MLP neurons of a small language model. Each row is named by its layer, matrix (gate and up: input weights) and neuron, and shows model dimensions 32-127. Each number is 128 + 32 x the weight over its row's rms, rounded and kept within 0 to 255. Numbers have three digits each. A neuron's up and down rows have the sign that makes its largest values positive.
A block is one neuron, or neurons of one layer that tend to fire together. After each block is what it responds to, as a language model described it from the Wikipedia text at the highest values.

L5.gate152:178108146129159138150167155121137128122086126101162149171114134076078122119107139159091161158133115102150128122152095133065129111076175110115121125173060122143153052171155128115156090158132113108105107107151131105149155153078125152124176078132116126109105128117154120079099095105138149099
L5.up152:129094132077140168134109198116124153109129122064137197199116140119124153077103101100101136119147120110157114124135130070127088128111176201127105109127143131211105147149126124096120041111141139140098110107127137121081162155122122215141147115132079127103138186079145157130099112128238160049
L5.gate262:166123158104133097128132138188132137142153140116124132162152056122114153130120135168134115142098148085118188127228077158107119093125146163156131099099123133114107140080073149091075121077105094140133117101119115090157140125149115103152133175134054128096101102191155087106101119118123084117
L5.up262:070093108107132090097129119178120124059143174117095163177175106105159139143082096102145114130109143160168099105134076190099181122145119171086144131104145140195086112131090121154076121148120152146103106154139133129196078092157140123112116109113084110084129166173163108144123105104180114124
L5.gate332:134079082087136084132154132184157138150147135133113114187122121101063108115137118124082099115162169061162164064214160155142163160101125117120090137062123143062117129073108149107131153140105036116201116159137155112102191083128051110094167118124113119129168126163112138139158141116161139152
L5.up332:132126142102161087086135103133107149179124137171143083119148067058130108100131152107126149169092120166094136165144162170121136128069147194097099135120082165091159054099098157116136113113171099117172085091138142080123118146167107110074126076126104149173139138143188215131152136097136107096
L5.gate345:134146171143196127134155126169115201118074131141156090110148130124174157163119145141080187126198132118063101149140113132102029170211163156076081112078097124168060099165112103112141096053153092134108121175121148138134151090119151115148122129064123140136091083112167089111122170124151130137
L5.up345:135108102130170154119144133076022201191087076159210126101134155179105131159144142128132116112111108143113113068142110175119148183094113137081086156121096080120075072184090103103164139105170113110141164162105124140133129204196155152164102119121118111088116142123140122142132100137137089056
L5.gate357:120132128146127168076147126151130125137142119155094093139091107100157151074197071129114142157161096093071196138139129088162131140167121134153146157148136121161111153154150152158205088128153150190155090136123116111091194127145073151046122124164160165197139045144174153089111118099120102146
L5.up357:086115172105152135095136128166093182189154157118126159138131149148151105218097140090108151096158124150191146165109133108123049143118121134134121198138100085071103091111134091061154143131114142153089109153157108102176131111132157121099215140139091106114087153062078107161109127157127110088
L5.gate368:133153092147130172106155136122159113105129137101105115145096149154161121125184150150036079138126175170084155106120115090135092164166064114140088169115085142125109153103102180105150120128090144148195121091146096112091108111089152129118125158150068142180178109116168174064205125159197184149
L5.up368:107116140150152126173157089102114158118114156105135141142101108158076163142078131122120094195188158128100124163081097085070191150144107129114209142146146100109122129084130096127144095211190140126161169141108044079163101162149130108121103107121114119075119110096139093158152085179071107175
L5.gate373:075091089158058143125167124132112130189119175142096094069064124086128095096195136143134147131175177114171142156166107178103150124100135080123167118101142186082099158092144111116167143143108070164141106113150134112139150138130122113133170104130151150171110118161143083117161149183128098127
L5.up373:183104082134083154147134180135117132144127121128144137175128150108145133082098169102098117191210135127142159135139184112154098138113115088206052114059102111107135107133109144142105148091094096149142130123121135131110165159137143171163128116120083119153082113133127208078152105148196081131
L5.gate457:120166158090172105115146144161134121123177135169124090108122160141093100105131166112088125120201079161147141140155176123125172084086165150137110128116043151133128125110082191084186045115114162120132116139177143126120174105183114143119096093106140120180170147229150128153195144115121070134
L5.up457:142175103077148219153139111143146109153115145075165119181119175145120134104161112114142088146125120151132075090094181157157170109133101052142171164145114114083113093082119060092137166163195105123136130202110095170124122154151115176121140137126126108130167174099138097132058128131129119122
L5.gate475:143140156119168101105102166144145103075118142154151125088162131136114091191146130125126096141140148116193119147190153094179186143155122142130175161110087084165113154137183133084154168120158107103093098114186098128174111145083182111135105171092040136121097157103063099112143053128146111112
L5.up475:090180171150135154198184159062082139134114108184163134152172195137147132143153109088081140117185134148167120052118142179097159197179114116125087122180115135152159133073097134093145102133139137106173144134100114122091166094110127065102192172140150166140157074111106076139131146083086148101
L5.gate531:238128087086166118104142114156124197141149087159147154139088113124126162166109128158121089095145160136125171100138169115146102149153138109103153100146080116119118094109118117122141128104105101182069061095117154115158203136143008108103175119118084100127079114127075122130145176112136090140
L5.up531:146168124194146142123105135155114088141105187185133193184086134133154109116153151161148169161138136138117091154144159132123107117136133161153115097173143122125096138099089138098187070198093153127133076125103173154139136140090120120129198079154082156064154191129157129135117168175169101133
L5.gate648:168098172138108082127170140126096149089124132102141126082212141110116148157115217166110136112106128166210173107143140070115122139121077164161153098123117100100117112169132095096213115085133131129177136118139102159135133094100156180101160131130127182133143166145162100150126143134165136116
L5.up648:125065156134094145116136109100094119157166124135102117166109129119111107161128141125105145121152136080102154141177126212121152191112145140109143123128155163102126134118098146161121109195064106130139114050182153154108182107138143118133186098092138076132161123177125187098081125081130142121
L5.gate657:155080153113179091122114126084071167137079168077159098095141135152160148165085089098115067141162109130161149162149095108125138125113089183146126182166101119087130162185119130145103126095143102097068135094103140136098133110140110101063181115200108169119081154144115117134166138114110071153
L5.up657:141170117099196114092112108126154161195138160175113115122098149166124148117191136149118142162141155075129166102148146127188159173102148147128114172065157112082169135088108168113129113102161148162144113140104109149163135101114129104112064114106131221193112151111115085107193182166167131140
L5.gate665:142097197158192122149129120189075195123126113095154119124145126099105098101124193132110121200155109189116161157203147096084122180175103106167094146105119114060150092142112103088058100108090134130131075164154130104162197113126147174106108105165134099140084100144147118138153124174144074142
L5.up665:181132174115197160149114110189117132096090131122151141137105146104124084113148115096147151143157127168099129118179083089178147139166156116146175129136164137081066124072105142129146083124082136136161072147123176138153098132056130123144224164132159148153119174169110134094138123155165083066
L5.gate721:155103155128098146156148140167065110092157076124129128096167160099129089156113107107153147109181139164169177101137148074113080109159160151128148149113109162143073052119127157103109113119130069104139133097120135136102168185098168179112134103151146142112081089150099120127204125146142132182
L5.up721:103180065114123139147131174173142120190113114158130061167126109152091144153127120131079135200157135112142110138132103146091117097081132101176185118126189114113129149101165069113144080101097178135145136129099137148110153147145099145078112147140102059134175103194094067117092181114179160084
L5.gate764:111123137090116110175108145139171181076134103165094084079109122148121113089159222138088160109146163133144170146137139136124157172100128119090123131101131139080094166093069121130124091120122111149119103161182116152160146109149167137121133136132145095133141063189133167119165147050126148132
L5.up764:097155190070137106177122127096146124043076154122112128091140133130145074161119183127133138126155105124105165142117110085112136165053152137143150123153155209130070161144102178114166101151122098130101086132150150147080130117125122077174159133103111128092112116192134132125119124087152127088
L5.gate772:079079084129102157082115161183109140088085145112143142182155091155130130140138130140089189120167179082111165108158112092135097124144126072183092187095167137138116204141085131150149078101086106119073121153092126148112145102188144161127116140112097180109119091136150136173145159153143178125
L5.up772:070111121153116115105086145118129149136083137119166135121035126102149116140160113136103143154163158131148136124089203135113130124136103109148073191165190112141114093132154158121115127178131077097141065194107110164111129150117136171116128162103107134147183157105098103137151172162109092079
Responds to: Appositive naming connectors

L2.gate110:129100091135177145095180092114091112103126126156166103150126150111178178123130166066152113121142158168163091153121167068138093117105133163134090140072109106090102170146144103117118085101135114129121115091093085162129101149123229162167134132066121063080181120094078106162157158172087148120
L2.up110:083148105129104127123109140130138113123110106167104118149115136156162139130109090133122046168124171099116163089087161066121167155169140144136123084148236095165177085081161106130127155177132172115174083114113091120080115177137177109137150067105175102110121112162106191148128142164135104185
L2.gate184:174071145148171063084165202195073180111101128146089134131103155147143082151186133064085070116125148164066162135179114153158113156140153155115151184103124105109089157080159133097077113032170150126129142168115094113174104126144140097141114122156116117115182187128120109142109148190163091157
L2.up184:079098176132114136157133147126106158147081116155105222102140143134143142101129110137147123132162110117125124104154080218183122171084156130140142135129146134148163115075118099133147128118132136118117099111126087075130099128095116088193152144184127128129102164120102153141163124111139115158
L2.gate701:174098108087198138100115145102117171144065128141154131181093101107117114112159147088139105108182166113136115130103135165184149103120124091167063129136110115061106077102107105119082155115106134151096140088133154117123174190138137198119130098080086138134111129216166113102092173103154128125
L2.up701:136178123084167165160109143179119101133096105168150085136114116120176100162087147107116125196121135108091112109164176069123148103173076065115165188105192141106178120129094123100155108107087168149145085109075146099133129179138132125137122079150133193173146147156152100135162170118117057137
L2.gate799:098190135104134114152108098118172143135082147130089080119091085180090101127146106137117111133114153109132119121127067140051183115114126115136102135122092104120116095071133179186087114116124119186129174119100134085129126116164141086127118169148122191185174173134139105118144107094142073174
L2.up799:149125119082122152112122125097111103111179061087106103100117110147166067177074151104135077160120139068141122143079105175153146163158134143109140115150172130176121123104144080127088130113109166162112091108071126143112162104099176127109168128157067064162174152156152166177088124158119052144
Responds to: Fixed-phrase prepositions

L6.gate93:181148122118119155147131138165163136150096154108102112131091154139100184137125101143092125126170184106166190105107117100101107121123105085145076148071134100087141160128074181130118129128151090108146072152176122094128163117175117180109112157125159105191132101165114149151164056133137182114
L6.up93:143147115101116192152107132137107136126110137144131123138063164104180132148149066100087163110195163136132126140132130096136107144184127101186110119091173101141148158076101211147087129145121120127124122172145106084100146166138136161151145123159125124085162158097089158137142091152101141105
Responds to: Copula and predicate adverbs

L5.gate66:162108085134137119141180107113163173164169123146101073104084126119152138111177143117164119118132130153175140099167121144175109131128147112149114158077116066034141097163130117115128140145099119195106137089101100119139145127162147127130093125099116120166125119135138125094184133122092099140
L5.up66:166093111124123125153081146147121102125107087128116108133163070098145121142146020161100130141161108126153143091113112142184090065103123056159178154134097099129076186139143125138126120112135166151121130144178112114157168181155154108127114134093093087148146159173120083107163156104137169147
L5.gate208:099106133111105076101175164146120089148097065118151081128070163122130122103208151141121166095112163118118207089114124124135076124070150144143123106115127111153134165046106157155139127100154093108081093097099102068138120125108149153144136118148076111197108134101103135185145112140133140205
L5.up208:119159139137115124129061141181131084151110126099119192158154158154129119161175155129144123132147138085127132099167046160085068127167090081146156143149143088111194190076132078110135141164074126207136183069137148103160047113127203141079151120076099103134119143115132148129152146193125106050
L5.gate218:117188144144120113065087176165118144081073141139160116161205128153116126087123101101128131113132174146123112118076117171147109164178094133183217196129143118086169152090061164115132183107104119120151118116147116088122189196131157088191134116099109161130117122155081149157144185120110175114
L5.up218:156051150124049132045148129121164123113157114101158134155126173084168124118100075120148113085117132089115122122126146124140132106106139130092127118161118161109148144127142145105147106185171124190144086185125098118059124155143113090145074067141119131110119100174079082122112091133112104150
L5.gate226:116090096143118102129193067084141116182118120054146122080116174147145161124143110185169178154075147159107148122173125181128139156132169152092142107136142171124136156146147072109128159159185152118167124102069046109109138151116142081089084168151117120121163117123068087174099111078119115168
L5.up226:121129069123107086162126151146182112121128080092091170131082154149126113098139117210118166134102109132084168141176171084114111128168086123103054149134106111139171194156139088085146204078085130183164089176172145105103136154166112116114140128117155169146071114165141082122139136086134106174
L5.gate518:145169170110126120136134151059101102128174126095119120132127119135123157166139137163102110113097129124084142129138119127068153138154136097204126140108082144146125061093173124094128157167106136095126202152138116164129119112154164124186144149120102150101127139129132145154113150119164130195
L5.up518:153163127117144112105170112139154110170131124138119102097145106164174131091131105150054073106113157142116126158141146099065107091237084141135152136102133163118172118115196138099150093127162160127099180125148085176122189069138137156088145144109138114152156105136139156143145131174069130165
L5.gate559:159107135130141045101184167150176145137149177108075154112127122121116164137134179183079137131161189122083161104152160126109152126086171089151128186178169135066141114110086100105144170091102106160145139135139124117109128130207165153162159083196127154089144124154155131160122152122108105165
L5.up559:125097120175101160106083154150101058129124130103141109134126054157106156119126232117124159110103163093122169101128163102154149151130114094140139155128171117127104137132063187175182128157126144131140164170113122083136151182127147105177085162117162145186138195170154124093154098159079150140
L5.gate594:167113163114081056096099107112171170196118111138117128122134124159113176119096167086123136061074111089114129137138089151119122117171121132084123222136112128170140186130154102073100095093137179213107091160151124108164186137149136116092113137117176157098193115121112094128135090085127111127
L5.up594:092111126138093140106174166136080156123118132102149163092103079145123117089124154158224142125142142178148135156171066137120150078157135169143158109055102161119159190133107134101089171131121088133151145124103148161171122108139090117161179127144155166151140114135128113112080166096086114183
L5.gate613:146068144113110092125115161113144130154175111119115134092085157120077169107149093195173142109154202111063047104129127136085153114086108121119146201092114062129133136114058097122112150118080164093158167131123086129202146168121159159149110150159076112120144114100089149150200129178113160125
L5.up613:171136165084171153153120089105090146142121157171213090105126098106112134075106131205122150136137153092097218129167096121082158121125190157125112105096138106145157088095118167126121128142114170079137092088118136065141112134165059125094102156147080115100060066092118090083084060150116103135
L5.gate631:132166137099103062130126195135147147163151091080073096143155161159119109110106121155115101139112153115116151144122152115093100146140168160165085139130092193173206082072101127102121157095176052060124108135196112128103217164124121146146040093099135119166066151183087103172121111079176097118
L5.up631:082143158103156095080132158163129112120124140117119124137197109175107148169128079119148173178093193116092104101118085150119059094174079116149125109161174172098190097129148173106189127118135117122133130111068075141094145145122132112111127125051153167107101135120186119126102088129117135114
L5.gate677:100154189108135140110148150117111167158095117075145115156099125165140092140085124114124160054138168133087100109096019151077103129158092112117140194149105125089171195067131137120147132125078171097117105135160137098103198152165152073171097088132110138137204101203109150161113182083143173131
L5.up677:130109132163175133138129140116110155116070077181095156113191167149074120078198122153095083185182128128093146130158171185097151165144126093109146140190149148111100126152114158161141109034108148181130104089089131136158104151173121129091178094199129136096154098120109056101127118135080058110
L5.gate679:140095067093104135162123159128109194111148111120099108118114033148064163171173154116089132166148151183130075124128122111163148172158121115179124191115162151129138159128086129126108106086118140134084097135139123121158124125097130113119133115117123136138166087139149198177134135128102160134
L5.up679:164146114142129122114140139145107141046143142149123115135064095095132120180123055135084176083106140110127112137118182104153117138145185161170101117172160127138128087115109097098126160140064099144102100223089142100178179148150152106108167120112161157108157147103066111146103162124100074134
L5.gate693:173140137087179103073127149113143133105179162102139134129151145165150190130120084126170104108119114136074151126130133141093126136118164147149139102153087147110108063122172157140137118062133112166127084183060186126144058095140150081162119134094085132142092162088045124158102119152183014148
L5.up693:132108082124090110106092141173166144090140106107125114176115098107189120165117131125125149063102136062143130089130105183112077133110090137103122170089178190153185188140152077104147151136107123088156114152125184126121114041106227074150167153124152153171097083143110125132138128121158129168
L5.gate712:104148137076136132098151139092172106093165176132117145105181124170140154115092100182135078168145163154119133115091108128127141107176141130156095109101092129076157137129103110086179113126116152149185101128106129119202123107134146123205165171129173161135133147174140133104071164076124156159
L5.up712:116118130142129124065155100130069116121119165072115146128155090136135089163167167130080079145116111157186129156125172127127138137116123156209129157116115165125130188195116115174075101130123103080085093154073085121127142122110116120202137129133088169086117170178096100168156117122087087109
L5.gate719:149105156157198093095124150154138095093133131110136122100109150179136126130142154133136186099103078130098158091087157179063121078110130103119062110148127227156132112152189110165185157108071126142138132116152088115137091114156073064180183074134113202127173082124129164109129201137145117150
L5.up719:134174161155110127117129125127094107109147155112128097090162055152110138161072124126121160057154116201106127177163061155101085134104110102133150090127156144143128108165109197130133153142150116053100160155101103202133140109170108164138100136183131163123123142156110156108179094127160090156
L5.gate813:094086168118074136142168158120105120053144138169076154190166165145100128093139140158104102206096120160111120098119154121142109190107088149156127142137090153143175135132126125168113138098124117171136158163172093078090111088146108102141157166113128141086141084154128084081142141152180099143
L5.up813:062151108162125097125142113135154134132139116074134135125111129130183111185151148127119170147057102107125117108134097162088153134162141076208182178152112124114112064185162107132150097158075157183116136168130128133083145060155117131145125105070097169093052080121136098095117155120092075135
L5.gate824:140133169076188105140128138093114100070125160090102116147107164182077176071098121119098102145131161154135114123147108089139140114138110180117114138086089170112135074037101119097157159156154096143143129111132148114149137067116085079145203127182081151070116111093148135153141139131154119192
L5.up824:131154134184093158159130203164075114114143114111117113127061164122106165145136139173131105122188136126158142128127149149098169201139130146194112115151128092120172177090147094146122140150136137122116119102068157081082099141175164094151127183095076091136091130069134121137120091154090104132
Responds to: Mid-name punctuation

L2.gate304:125112159121131152103106124121136075142114150094128126103055137089153120138119168197148119103115127148105140133178163091124148115140051091142160155111135064162133120126163086135112113108105122171138152100148113176168203106056108095169056151188143103158169107122128165106122158061123082138
L2.up304:148179149141113141080151204168136109132117156100139170055087190122112151110098128144131118129205178080131077107153079102079098190139135160136117080136124168160129122147136160093172155096098113117128138130096224127147103131138121156150185049194174128132116115111183184131128155136151155092
L2.gate558:211119214158131152090110123129118121070170089125115153095139132102139126209122099135166142122144133171154111105125121143119186098091141131111125174164167116118145163119133137086110113061155160166111087084091142147111187191137112103074169119133098060105196155133102120068130039146101083153
L2.up558:150186101100124102104144165134151142093145129150127163087105123169130169112166107181080158125102143107144123161123112170077082130111118138078136150162170126140166091133132102135141114138085140111106126152127133115158106084113154114137123092060117080182111128103134169173146137111184219123
L2.gate619:112110131087156110126114184156100105130166168107079144146086144159120062163084062122172131151107158184146099086101151137178086117134125113144174140097103226164176139151093141100099162146091137101118123137096116130142121107188126110076163193131148127098056133136140135138074152154177092109
L2.up619:110219104164161108121146153081129156044166057185146107139114079151121155104139165121135131109103149103136141103148155100097098124109168107112165060135115166097147115117190069141118120159162134144105156094081095094108163116126107074173046067115113049110146128128140186123177166147100132179
L2.gate649:166174197123139081086122210061114141189168159092131074116134152209146099128134120220135156149135131060121202081130113137092138127113154129134117124153105102159204075030111145104215142097111106082125164172127138101177112193131093144118135119153142129173115117141103123164141138085108101117
L2.up649:130117155124104154083122165132168075168182137109151060124106086107107121139121079127190144156105160092104123080156105170168108095108098081076156192147117156057104183132131099134141148108158182149119105138101060079144104143155112153093142124128102084123093112170139066179106121084180131115
Responds to: Abbreviation periods inside names

L6.gate765:138136164167103114172161133144116089167137145130134142176153098131107187168145091134204206135188200131124129090135112153100122045144153152139167164074128143121167121072083121167183105074105144194085059125138150141120067121154150150134124132124142138109122155186094167130113140138148145125
L6.up765:055142130179144180138158147180085083147173086140125146136135131134131205125110056145136031128137122136152158091105149120123142128117123247123178167110094157094186095116126139109137116145124095159078069159175083094172104206119141127150148125148130144098139077090076110169151106092104134134
Responds to: Fixed-phrase second tokens